From a checkpoint of a small transformer trained on Wikipedia.
Size: 9 layers, width 512, 8 heads of 64, MLP 2048 ReLU, vocabulary 32000.
Architecture: biases, tied embeddings.
Training: 1005M tokens, 4111 steps.
MLP neurons of a small language model. Each row is named by its layer, matrix (up: input weights) and neuron, and shows model dimensions 170-265. Each number is 200 + 30 x the weight over its row's rms, rounded and kept within 0 to 999.
A block is one neuron, or neurons of one layer that tend to fire together. Before each block is what it responds to, as a language model described it from the Wikipedia text at the highest values.

Responds to: Abbreviation and decimal periods
L6.up1013,232,153,217,216,206,202,204,239,186,223,189,228,229,207,239,172,198,162,184,196,214,226,228,243,239,185,218,173,168,197,181,176,206,175,191,178,186,216,206,201,236,249,170,167,214,234,168,210,179,242,182,198,223,186,185,195,214,216,187,193,250,184,180,231,171,220,222,174,198,134,212,152,207,259,183,202,243,162,217,167,160,137,233,193,201,199,165,211,142,216,171,242,224,158,154,219

Responds to: Start of mid-sentence proper names
L4.up587,131,247,178,205,174,191,188,258,271,215,255,221,212,184,167,164,152,214,152,167,171,217,208,165,192,203,223,266,206,213,197,190,207,209,190,220,196,204,198,140,232,200,161,195,233,205,236,190,195,201,242,225,222,246,252,209,158,153,171,223,237,192,212,211,166,199,157,167,200,206,187,181,190,255,196,217,214,213,219,171,221,221,262,198,161,163,224,225,204,216,162,195,186,156,208,208
L4.up900,166,258,179,241,227,229,191,222,214,219,178,216,244,201,165,172,178,182,210,186,150,181,180,206,211,153,208,214,224,186,199,193,210,212,160,271,240,249,179,196,217,231,168,232,190,225,250,166,250,215,218,242,153,207,175,252,162,202,178,169,229,196,190,248,181,260,165,232,198,210,203,188,204,249,210,248,216,210,206,180,230,174,244,236,114,200,185,165,212,226,148,165,222,214,247,223
L4.up1399,164,219,194,226,202,343,211,155,247,199,194,242,222,198,143,195,122,167,165,166,200,230,229,166,245,229,212,205,174,162,225,132,227,167,177,270,230,195,197,183,233,188,220,218,242,181,227,151,312,173,196,216,137,210,173,225,204,171,178,223,238,240,170,227,167,218,185,184,228,177,222,202,205,240,157,214,205,184,273,218,194,194,248,224,160,198,174,243,235,231,201,149,186,201,184,203
L4.up1935,180,264,206,189,211,264,230,192,196,145,193,221,185,213,217,212,131,170,141,213,189,216,208,243,202,219,239,216,209,132,248,123,180,207,192,199,222,222,202,219,191,180,238,217,195,169,227,117,252,176,161,188,175,210,225,201,221,182,198,248,191,201,192,197,258,212,169,154,132,190,209,221,184,209,194,246,179,206,248,222,142,241,179,207,211,238,186,233,211,218,189,195,192,217,211,191

Responds to: Hyphen in compounds
L2.up531,170,274,255,213,207,223,195,157,170,223,166,124,202,188,279,205,196,225,212,229,156,212,195,192,195,145,149,230,193,181,193,221,178,211,204,217,163,237,217,183,172,191,232,208,200,159,158,219,203,203,211,254,166,202,181,185,291,235,137,197,214,230,173,210,186,183,191,175,170,204,186,188,167,182,128,192,237,187,207,246,211,184,147,231,180,209,163,187,206,164,227,256,248,225,176,163
L2.up649,161,244,173,162,163,216,228,157,244,198,146,204,170,200,179,211,189,199,203,193,226,222,220,227,229,201,190,188,155,222,176,233,229,180,201,247,215,171,149,247,203,243,234,198,156,190,168,253,183,203,230,234,222,199,196,235,189,217,210,224,217,212,214,175,206,158,211,213,178,168,181,170,149,263,220,155,221,183,191,235,223,194,211,144,276,173,183,193,211,169,252,199,191,161,201,177
L2.up1120,202,178,237,170,225,235,227,154,227,181,161,201,175,245,211,242,249,201,148,248,251,185,240,140,187,186,199,199,234,229,205,217,186,228,265,191,184,220,195,154,213,172,213,187,180,170,195,163,247,198,201,190,225,188,187,201,223,190,228,196,192,233,181,241,194,209,211,239,177,166,216,144,217,207,178,221,181,201,172,253,225,151,187,208,200,145,212,154,235,140,209,230,259,191,190,195
L2.up1388,223,232,177,141,193,177,208,175,233,193,198,191,180,230,206,230,208,221,204,189,225,215,161,217,153,196,227,197,197,201,171,211,248,174,239,219,159,273,236,201,228,190,261,200,187,135,220,249,237,223,209,203,189,180,230,177,281,152,216,186,230,163,183,228,187,208,246,204,189,200,252,132,182,184,166,182,184,164,218,223,212,204,227,162,174,208,206,165,212,156,255,207,238,191,158,182

Responds to: Period after initials
L4.up408,222,195,198,173,192,235,191,165,235,272,228,227,195,166,225,211,169,159,218,252,163,244,191,269,196,253,246,211,238,247,212,226,171,194,205,260,187,268,179,210,265,222,176,233,170,228,147,220,209,189,203,199,180,178,191,235,172,136,167,170,194,281,186,228,175,181,173,207,185,142,187,239,178,197,184,186,212,179,165,189,242,196,239,244,174,227,223,167,152,231,200,188,197,186,213,195
L4.up430,221,178,214,170,177,228,175,148,202,282,221,157,224,193,198,214,191,172,199,237,168,207,170,221,160,193,191,209,208,217,204,197,223,187,256,228,222,187,237,242,209,180,240,188,162,163,195,187,201,208,217,181,194,223,214,236,154,185,212,146,232,186,186,206,174,180,246,114,217,143,181,222,228,191,201,209,205,177,205,146,203,176,202,218,198,168,202,165,198,193,182,240,208,131,189,244
L4.up590,205,256,207,186,127,230,195,237,202,268,199,208,170,241,233,246,210,136,204,234,205,196,183,242,169,171,179,226,134,179,196,210,165,140,200,187,231,218,193,177,202,220,269,225,180,216,171,196,185,271,202,161,201,228,206,199,208,196,245,180,196,205,190,203,259,145,192,151,262,180,167,247,249,110,198,219,175,145,245,193,191,186,204,128,160,191,219,196,170,240,232,252,161,217,238,160
L4.up856,210,237,232,216,223,232,230,223,210,236,204,207,212,240,215,181,203,181,177,270,188,190,188,210,168,173,201,158,180,162,236,189,208,173,267,214,199,249,143,217,172,198,183,208,236,196,231,177,196,182,200,191,168,228,185,233,214,212,250,189,205,212,141,252,219,181,224,211,183,177,211,227,225,212,182,186,223,169,191,199,206,145,197,197,235,256,218,254,190,161,214,178,182,209,186,199

Responds to: Compound-joining punctuation
L6.up1320,175,189,237,172,212,247,189,179,201,214,179,193,182,217,199,207,219,270,213,220,188,233,223,175,219,179,265,183,217,141,194,178,195,173,218,234,219,227,273,267,154,207,250,195,191,244,208,207,137,174,149,174,201,236,166,257,231,217,294,228,164,202,224,218,226,237,221,184,176,174,209,161,190,191,134,190,220,234,170,194,178,180,151,191,203,219,217,188,234,214,235,174,218,201,228,188

Responds to: List or set introducers
L6.up480,201,213,214,211,154,140,192,198,209,173,220,155,197,149,199,174,179,264,152,153,233,216,167,204,211,182,156,193,196,230,171,235,180,166,275,160,215,191,170,195,211,207,230,254,226,196,217,191,135,196,210,184,241,231,196,218,225,225,165,160,202,196,183,232,187,249,245,175,214,194,185,239,225,198,176,230,214,184,219,195,259,221,212,169,172,172,143,199,150,150,116,212,260,171,174,183

Responds to: Temporal reference setups
L4.up1154,181,234,154,148,274,238,188,263,189,225,206,196,212,263,243,238,209,201,196,209,230,214,256,176,177,182,185,266,190,214,177,215,210,189,219,142,221,218,226,179,165,199,228,215,218,207,220,230,198,221,205,183,221,189,169,119,233,183,180,125,189,196,237,180,170,201,234,210,188,193,272,197,204,161,158,204,226,208,167,194,161,198,213,186,221,165,170,285,205,234,198,234,171,138,204,170
L4.up1401,195,197,172,166,214,223,159,221,196,214,244,273,195,153,231,180,226,188,170,183,200,199,185,194,175,160,153,215,199,248,211,211,207,155,162,202,149,216,196,198,189,215,201,205,203,149,212,193,200,250,243,167,190,149,178,204,191,199,208,179,193,187,175,255,252,158,241,202,226,170,158,152,195,240,180,263,227,156,200,269,195,211,199,239,175,206,177,215,194,191,239,191,172,195,178,214
L4.up1409,165,214,150,157,190,225,203,208,159,227,208,158,218,166,183,217,199,153,218,220,178,217,180,226,186,184,197,261,203,272,210,228,219,195,253,138,115,251,160,232,199,183,229,206,170,169,216,179,194,180,216,195,153,132,175,198,252,174,191,192,227,183,172,240,205,190,169,199,186,213,199,193,276,288,155,191,175,218,204,251,218,265,182,167,207,242,228,244,225,206,181,233,170,176,196,194
L4.up1810,207,189,192,239,215,233,168,229,225,256,191,184,204,185,235,220,161,184,227,200,233,162,227,188,238,181,201,235,123,262,205,163,205,223,198,211,125,228,217,181,195,215,213,217,234,215,206,289,119,182,188,249,172,177,230,208,189,187,179,232,187,219,193,241,219,179,190,191,184,189,195,150,197,202,181,210,210,201,155,206,183,181,228,182,224,170,240,203,240,196,210,210,178,158,182,153

Responds to: Word-initial capital letters
L2.up221,162,227,166,205,244,229,228,176,200,179,187,180,197,184,211,234,177,168,151,221,210,208,267,171,219,172,131,143,170,210,153,164,244,220,219,156,213,201,181,221,267,179,161,209,227,197,219,191,228,167,167,193,149,174,226,190,258,163,197,198,195,162,174,200,220,267,215,194,197,198,245,205,200,244,214,226,219,165,225,205,198,252,197,227,157,212,211,208,178,222,169,195,191,199,208,226
L2.up257,195,231,164,197,182,154,144,228,191,230,230,209,184,208,166,216,196,211,153,146,183,195,214,182,209,245,232,202,211,185,210,206,186,211,199,212,197,188,201,210,205,180,185,237,192,224,243,224,186,190,225,265,209,229,232,201,200,173,175,201,197,242,221,228,208,199,204,202,170,241,198,185,286,176,180,224,230,177,132,230,214,214,176,253,131,154,218,164,213,196,176,214,194,205,183,167
L2.up1499,196,190,174,210,210,165,175,176,251,205,191,204,170,203,165,207,137,258,224,194,241,156,210,184,217,196,229,198,209,182,185,195,217,246,202,241,195,209,194,195,210,166,183,251,262,180,248,178,263,190,193,178,222,169,198,178,232,162,224,244,212,196,201,205,239,237,246,222,203,239,198,213,177,198,195,238,206,187,226,187,162,209,225,195,199,238,139,194,171,164,138,146,239,167,195,220
L2.up1827,151,199,214,225,270,158,218,254,211,204,220,202,162,167,171,190,210,170,167,196,200,208,199,131,200,202,211,176,153,152,195,156,258,219,132,168,189,226,157,204,232,179,207,114,240,187,176,213,209,200,204,179,221,219,169,219,249,204,213,225,219,245,194,234,161,214,205,197,235,240,209,206,198,241,157,223,228,166,201,224,213,186,206,208,208,233,212,197,192,206,263,250,233,148,208,132

Responds to: List item separators
L4.up542,189,200,186,200,185,159,192,225,192,212,181,214,157,202,182,197,246,216,161,164,203,178,192,148,174,164,233,228,192,206,194,269,180,221,254,132,220,198,255,161,186,238,190,150,217,230,178,196,155,232,205,206,231,222,189,224,217,205,197,199,196,281,186,187,200,196,124,191,233,154,216,226,241,258,185,176,226,211,266,178,223,181,184,187,164,249,189,190,199,216,223,181,213,181,190,173
L4.up1463,209,231,252,221,192,194,226,175,189,192,193,198,233,259,166,177,179,200,214,176,229,237,186,186,170,213,194,212,217,212,196,200,197,185,157,161,283,197,174,210,179,288,201,166,204,190,202,153,171,195,153,184,251,179,198,222,187,177,205,192,211,188,258,229,174,198,212,179,187,170,155,220,254,207,202,202,219,197,156,208,178,194,211,192,190,217,194,227,223,196,189,207,254,221,172,194
L4.up1562,204,221,236,184,210,206,216,220,192,187,190,160,230,160,176,191,165,160,197,196,208,223,182,222,135,201,164,199,230,171,193,191,168,245,164,162,230,182,148,160,113,235,196,166,232,220,173,190,228,233,226,201,227,188,179,204,159,171,204,234,191,223,208,206,189,170,235,237,232,150,238,178,283,169,192,166,210,171,167,201,181,213,152,171,202,185,189,180,213,260,202,185,197,178,269,152
L4.up1874,168,222,210,198,200,156,243,231,160,162,192,193,245,241,198,143,159,171,204,205,218,199,213,164,115,209,160,192,191,214,252,220,135,231,221,188,248,212,181,159,193,195,174,140,218,221,137,190,226,191,165,240,210,190,186,177,217,223,197,233,175,208,207,236,176,170,206,281,263,165,182,234,234,248,260,181,202,199,183,203,167,184,158,197,195,165,203,142,203,218,225,233,243,173,261,138

Responds to: Parenthetical closing brackets
L2.up867,225,210,207,186,226,181,214,198,182,253,211,181,201,208,246,185,171,204,230,174,207,158,192,201,182,236,215,187,236,195,181,175,241,217,218,191,210,170,188,197,206,177,197,224,217,204,143,190,228,212,279,161,224,208,244,234,176,186,199,147,203,242,207,212,184,188,194,235,200,197,133,197,236,178,189,186,182,215,185,239,194,206,150,231,236,152,228,215,168,211,202,202,184,194,206,148
L2.up1242,160,227,275,249,258,209,180,152,218,219,234,162,195,186,182,203,267,198,139,221,174,137,218,231,184,158,141,127,174,200,171,201,190,184,230,180,174,232,198,188,190,189,224,246,185,181,194,235,146,250,238,202,168,226,200,217,238,175,206,135,205,189,164,254,212,190,208,205,235,199,184,233,225,171,200,238,164,231,206,189,190,207,163,210,229,155,196,176,165,213,241,197,201,190,173,180
L2.up1513,186,163,240,203,200,228,147,211,243,227,218,196,255,186,190,199,211,184,230,214,225,166,202,197,141,160,235,189,241,250,196,188,163,160,236,229,234,236,145,214,215,157,248,171,220,155,181,193,222,199,117,179,191,186,254,230,176,147,183,253,210,205,236,214,181,188,177,183,191,252,237,147,183,185,157,205,241,211,241,211,184,224,260,238,201,221,157,219,202,237,188,239,152,163,217,204
L2.up1584,198,205,189,226,169,234,191,190,259,147,209,141,182,192,196,185,186,183,145,221,215,172,163,182,242,236,207,154,187,177,239,220,220,207,202,201,214,150,192,173,211,218,267,223,209,241,195,186,211,221,167,165,182,200,182,225,207,190,175,191,176,248,179,239,226,204,154,249,208,240,170,165,166,218,184,227,183,193,215,248,192,169,184,213,214,192,194,217,175,203,169,249,224,199,146,201

Responds to: Noun-phrase head nouns
L2.up403,193,212,199,220,227,206,208,187,204,203,152,181,247,182,215,233,208,198,194,193,181,216,164,252,160,221,211,190,173,200,134,196,229,201,168,121,212,148,176,238,228,184,183,207,197,221,206,183,214,206,169,159,215,234,141,268,179,230,188,231,158,228,215,190,185,206,188,189,169,179,192,216,207,192,237,231,271,173,194,186,153,180,224,247,217,190,228,193,187,190,197,168,273,168,224,209
L2.up545,169,206,165,250,228,232,167,202,172,188,152,145,225,172,229,219,202,268,218,222,183,205,198,269,164,227,162,232,140,230,183,247,249,179,225,197,227,180,212,197,220,183,261,259,190,202,225,232,200,219,205,158,187,145,232,198,202,166,189,141,221,175,200,152,178,220,214,191,192,217,191,184,237,191,221,219,237,178,178,177,137,175,236,181,216,203,216,249,154,171,204,234,213,209,191,228
L2.up961,169,249,245,153,210,198,187,210,202,171,199,136,222,195,194,208,217,213,201,230,164,186,204,209,190,206,242,214,180,208,214,210,224,126,193,183,211,184,235,180,241,188,230,169,183,249,221,147,223,197,232,98,165,212,203,221,202,168,193,162,234,166,240,238,165,219,202,237,168,194,224,166,132,140,212,211,168,232,177,227,136,177,178,210,219,228,150,232,213,178,281,139,190,196,210,263
L2.up1632,196,211,158,181,230,167,191,184,175,166,253,175,219,211,162,249,195,162,210,188,223,176,194,169,206,230,205,161,207,192,209,148,202,196,208,209,214,218,208,222,233,224,223,243,276,225,235,204,191,190,144,210,228,221,191,195,211,168,220,192,137,204,229,229,180,178,194,250,195,220,204,219,191,239,167,209,262,184,167,183,179,212,198,205,178,163,238,187,242,224,208,252,189,188,257,183

Responds to: Penultimate list item end
L6.up2046,177,187,180,199,235,204,240,176,165,190,220,223,219,230,191,151,172,159,198,194,177,169,138,164,166,205,190,207,212,213,283,197,124,243,202,147,215,201,201,135,214,188,206,108,235,217,155,214,284,156,193,225,219,171,178,236,233,216,218,216,165,232,187,201,212,238,219,270,204,202,204,211,229,238,225,156,184,183,202,196,196,183,143,206,162,199,201,126,220,200,203,199,211,183,247,142

Responds to: Abbreviation periods
L2.up61,188,190,231,236,184,204,229,228,213,210,169,199,140,243,205,220,213,171,157,229,208,203,200,239,171,183,206,201,187,208,242,231,200,134,169,227,229,181,256,231,204,220,253,192,181,276,173,203,209,227,230,165,239,209,185,182,195,192,222,207,230,198,170,177,213,149,256,193,191,183,208,169,174,175,201,182,176,126,219,195,228,211,220,189,251,138,189,186,229,182,166,228,201,194,196,194
L2.up389,214,185,217,173,230,226,291,152,216,216,254,182,230,238,215,165,230,176,184,148,192,237,190,260,212,181,252,203,177,248,229,214,213,173,226,200,206,228,217,199,216,126,188,192,208,226,185,187,206,245,151,216,245,204,207,205,176,237,201,221,270,210,155,173,149,165,185,197,157,242,152,197,253,158,171,192,178,235,184,162,230,183,259,160,181,181,165,204,208,180,202,157,236,235,186,179
L2.up760,201,172,202,245,192,207,202,201,209,209,173,167,119,256,195,214,237,162,163,233,231,206,197,236,260,180,256,182,196,250,232,214,202,147,189,227,245,196,238,243,189,221,215,146,189,257,193,163,194,243,190,199,236,199,230,201,209,202,189,209,235,190,167,142,205,151,263,210,183,185,205,147,190,180,163,222,181,164,225,204,223,225,254,176,246,149,188,146,248,175,165,210,204,208,216,187
L2.up1247,147,231,225,178,226,193,207,174,188,196,194,182,211,227,194,163,215,204,201,204,273,195,208,220,239,173,215,189,200,178,114,241,207,223,183,186,216,232,209,245,167,182,179,217,229,225,203,185,194,193,184,170,237,198,220,164,206,150,183,188,235,174,179,256,214,154,200,192,182,218,225,276,237,252,225,224,235,143,263,216,169,214,244,222,198,196,172,222,253,220,215,153,178,218,257,196

Responds to: Discourse connective phrases
L4.up65,197,199,241,176,216,174,232,224,181,162,241,222,243,231,194,183,199,192,239,213,193,173,218,217,176,239,246,204,219,210,207,211,225,204,174,185,164,177,172,164,180,200,216,240,137,220,225,255,179,283,194,189,253,136,186,210,179,195,165,163,261,183,214,172,188,155,208,221,195,193,205,210,182,226,210,223,122,219,203,198,205,159,246,172,230,183,219,166,187,202,188,157,229,172,215,233
L4.up118,220,224,226,230,183,159,229,221,169,238,185,165,193,173,202,168,192,219,179,168,174,140,169,216,201,204,211,283,171,177,163,212,248,217,202,222,239,192,155,181,131,247,221,214,207,252,276,233,168,173,240,169,175,173,164,247,206,228,164,190,184,176,217,176,180,208,152,186,183,222,206,191,192,263,162,178,181,230,167,207,177,93,187,193,186,230,171,238,169,209,234,172,190,112,164,209
L4.up1403,204,166,218,267,219,212,195,212,201,162,278,232,209,165,179,225,227,205,227,153,200,158,233,263,193,188,174,230,149,258,205,157,154,189,229,171,169,198,194,174,170,241,203,220,182,223,158,180,204,235,258,247,131,161,204,223,236,190,167,179,123,205,222,224,243,211,175,212,210,212,236,176,176,214,181,220,252,222,255,163,214,168,184,215,176,214,214,224,183,241,171,189,216,249,149,218
L4.up1570,184,241,183,192,235,199,155,214,160,193,222,157,181,188,195,215,199,177,186,164,233,205,246,171,179,219,264,221,242,239,168,200,233,226,203,252,220,187,186,193,127,210,187,209,248,183,204,227,167,238,164,195,191,136,173,228,167,214,227,188,182,271,190,168,180,180,207,213,187,207,189,175,213,142,205,240,150,194,188,142,225,143,212,165,221,165,190,245,217,202,215,193,167,245,261,209

Responds to: Referring pronoun to prior thing
L6.up1262,165,212,244,199,204,194,186,207,215,219,218,191,138,295,196,208,191,179,241,200,220,164,205,220,195,156,171,163,171,190,210,241,234,142,185,164,203,210,231,245,226,170,219,235,191,247,220,179,178,234,222,206,197,200,168,182,205,152,157,192,201,195,233,169,231,203,174,192,209,178,225,215,173,167,215,220,224,207,192,222,242,192,193,197,184,225,241,218,173,208,176,192,171,172,180,173

Responds to: Closing punctuation after glosses
L6.up382,200,197,229,206,249,242,201,214,227,239,148,207,200,183,218,189,210,236,203,199,201,204,239,195,200,184,239,213,204,219,193,209,157,186,225,174,149,198,172,215,219,240,159,153,211,205,163,159,197,219,164,178,146,214,197,252,205,127,244,171,199,157,187,245,246,237,203,210,222,189,137,172,189,254,131,139,205,202,165,223,220,210,181,223,144,199,212,155,148,161,184,222,171,223,153,164

Responds to: Existential there, relative pronouns
L2.up25,194,185,177,176,186,228,217,164,173,209,273,215,267,185,176,184,218,210,136,189,225,223,134,129,191,240,235,187,188,234,198,252,196,226,246,214,224,165,191,207,215,152,234,167,203,216,212,243,175,194,177,212,151,200,162,258,206,214,155,150,215,254,233,168,192,220,194,191,139,203,256,219,213,152,195,220,193,185,206,163,215,207,188,229,233,173,209,213,203,180,261,199,180,193,168,195
L2.up871,219,175,266,130,198,227,206,229,207,227,192,240,240,251,182,242,188,212,205,240,201,232,179,199,206,185,174,193,205,200,159,204,192,246,196,139,244,198,182,199,179,220,238,175,215,193,181,231,240,233,190,180,212,234,149,175,192,244,144,187,174,161,225,191,152,196,177,189,211,211,187,178,169,260,142,198,164,211,192,269,220,192,211,217,259,155,161,207,144,218,154,158,198,247,180,167
L2.up1134,160,212,222,222,200,219,215,173,220,209,250,192,200,226,230,258,176,153,189,216,242,184,172,215,179,182,183,174,231,213,220,214,230,149,184,191,215,228,213,227,178,236,216,205,117,193,155,207,184,185,222,184,219,230,211,205,252,196,173,190,196,192,240,228,177,216,207,212,244,247,193,248,278,206,209,177,198,115,194,178,209,236,211,201,224,168,223,207,266,196,217,234,253,231,188,208
L2.up1821,243,169,227,192,213,183,149,203,193,188,211,179,213,211,211,183,207,151,220,202,254,185,180,222,196,188,214,222,173,213,247,173,186,178,172,218,213,234,149,218,229,207,216,207,185,173,220,198,230,188,221,219,118,188,195,230,202,175,199,199,228,168,257,157,194,175,173,225,190,155,179,230,158,256,207,242,199,214,248,193,228,185,173,200,230,165,196,190,131,206,216,166,194,148,173,245

Responds to: Capitalized name-initial fragments
L6.up685,214,243,193,213,230,168,226,240,226,174,156,192,228,221,201,161,170,146,186,226,179,236,198,195,172,198,213,279,212,215,191,217,180,179,183,250,254,257,192,181,257,192,197,231,193,150,157,177,194,215,178,191,204,155,187,244,250,133,145,180,204,144,172,218,211,252,170,230,223,204,229,163,209,174,170,206,138,218,247,197,211,223,173,220,166,188,180,198,223,188,176,247,177,170,210,223

Responds to: Word-joining connectors
L4.up11,242,253,195,191,178,227,187,183,205,200,160,197,214,151,161,207,272,209,189,203,189,214,231,212,182,221,236,242,154,198,207,147,221,174,207,270,189,141,175,247,235,157,183,192,167,141,242,174,167,227,175,189,193,188,187,231,299,190,229,219,252,192,210,269,189,203,220,223,173,176,161,238,199,222,151,194,217,242,169,187,189,177,186,231,218,200,217,223,189,203,231,188,178,170,201,201
L4.up674,236,216,216,260,213,197,184,175,197,187,215,225,188,226,209,203,169,190,154,188,220,255,209,211,246,207,200,148,195,220,171,198,213,214,163,200,233,185,242,264,240,249,231,195,202,183,184,198,191,200,250,177,235,189,173,214,228,230,194,150,205,208,202,193,185,196,220,242,173,192,175,157,231,176,214,230,197,141,162,231,156,214,214,176,230,150,185,162,237,181,198,171,149,202,244,264
L4.up695,199,167,245,164,185,269,205,239,224,194,159,263,159,194,215,203,168,210,195,212,238,210,237,202,178,187,234,164,215,197,184,207,181,196,198,193,202,218,215,232,187,164,217,145,252,171,131,184,172,191,173,174,213,191,135,262,225,216,214,177,187,256,179,195,164,141,216,220,152,188,159,142,226,248,158,203,193,208,127,211,220,160,146,187,228,222,197,217,183,171,257,203,211,195,139,241
L4.up1755,169,238,118,160,205,253,211,195,187,225,175,226,207,213,192,170,225,205,175,199,242,217,251,187,162,204,236,220,193,173,170,176,238,211,180,180,206,247,225,224,193,211,234,210,191,196,203,246,163,197,230,163,167,182,204,220,241,189,250,200,195,221,170,213,194,222,199,228,177,230,159,183,166,193,164,205,200,185,264,220,196,136,249,219,210,148,194,213,170,141,199,227,153,195,202,150

Responds to: Main-verb slot after subject
L2.up43,234,263,194,218,158,146,207,248,170,214,230,215,180,191,253,237,227,188,200,215,235,257,172,230,222,160,205,180,192,199,202,230,187,179,221,142,182,190,228,213,209,194,207,186,168,225,202,219,167,176,183,203,224,188,168,188,147,237,197,179,251,196,198,244,153,198,191,255,177,164,196,191,213,201,215,185,176,188,211,177,181,212,173,232,238,170,239,178,203,172,181,205,209,158,135,238
L2.up552,176,199,202,180,188,192,170,225,140,178,170,122,194,189,227,223,214,225,202,173,231,233,184,198,191,170,216,204,202,219,239,193,193,179,182,135,203,254,243,250,232,186,210,202,212,211,206,228,148,231,242,246,218,212,194,225,219,244,235,224,227,225,221,246,153,230,171,271,215,208,191,153,167,220,165,204,240,198,211,208,196,227,251,190,239,175,242,198,210,205,197,207,185,144,165,228
L2.up984,204,208,132,198,230,293,214,183,210,234,177,235,207,145,203,171,213,156,179,218,173,177,173,210,198,192,212,189,173,207,156,197,219,179,182,187,182,227,170,194,159,213,258,175,215,218,180,174,213,240,197,167,187,199,214,201,167,154,165,191,243,213,210,255,208,193,196,180,158,198,238,195,230,240,190,167,166,236,215,142,221,217,177,158,210,204,164,206,178,179,175,195,176,173,129,155
L2.up1238,194,188,192,199,209,190,174,225,142,189,185,203,176,244,211,244,201,193,254,220,204,166,194,243,142,167,196,213,186,186,222,232,217,159,214,207,183,217,251,159,204,179,202,219,184,187,202,255,146,221,203,232,204,211,177,240,182,172,192,245,175,180,173,231,217,232,185,231,182,209,257,190,170,270,223,184,135,190,272,161,191,236,252,248,186,210,201,188,193,227,175,173,194,196,162,164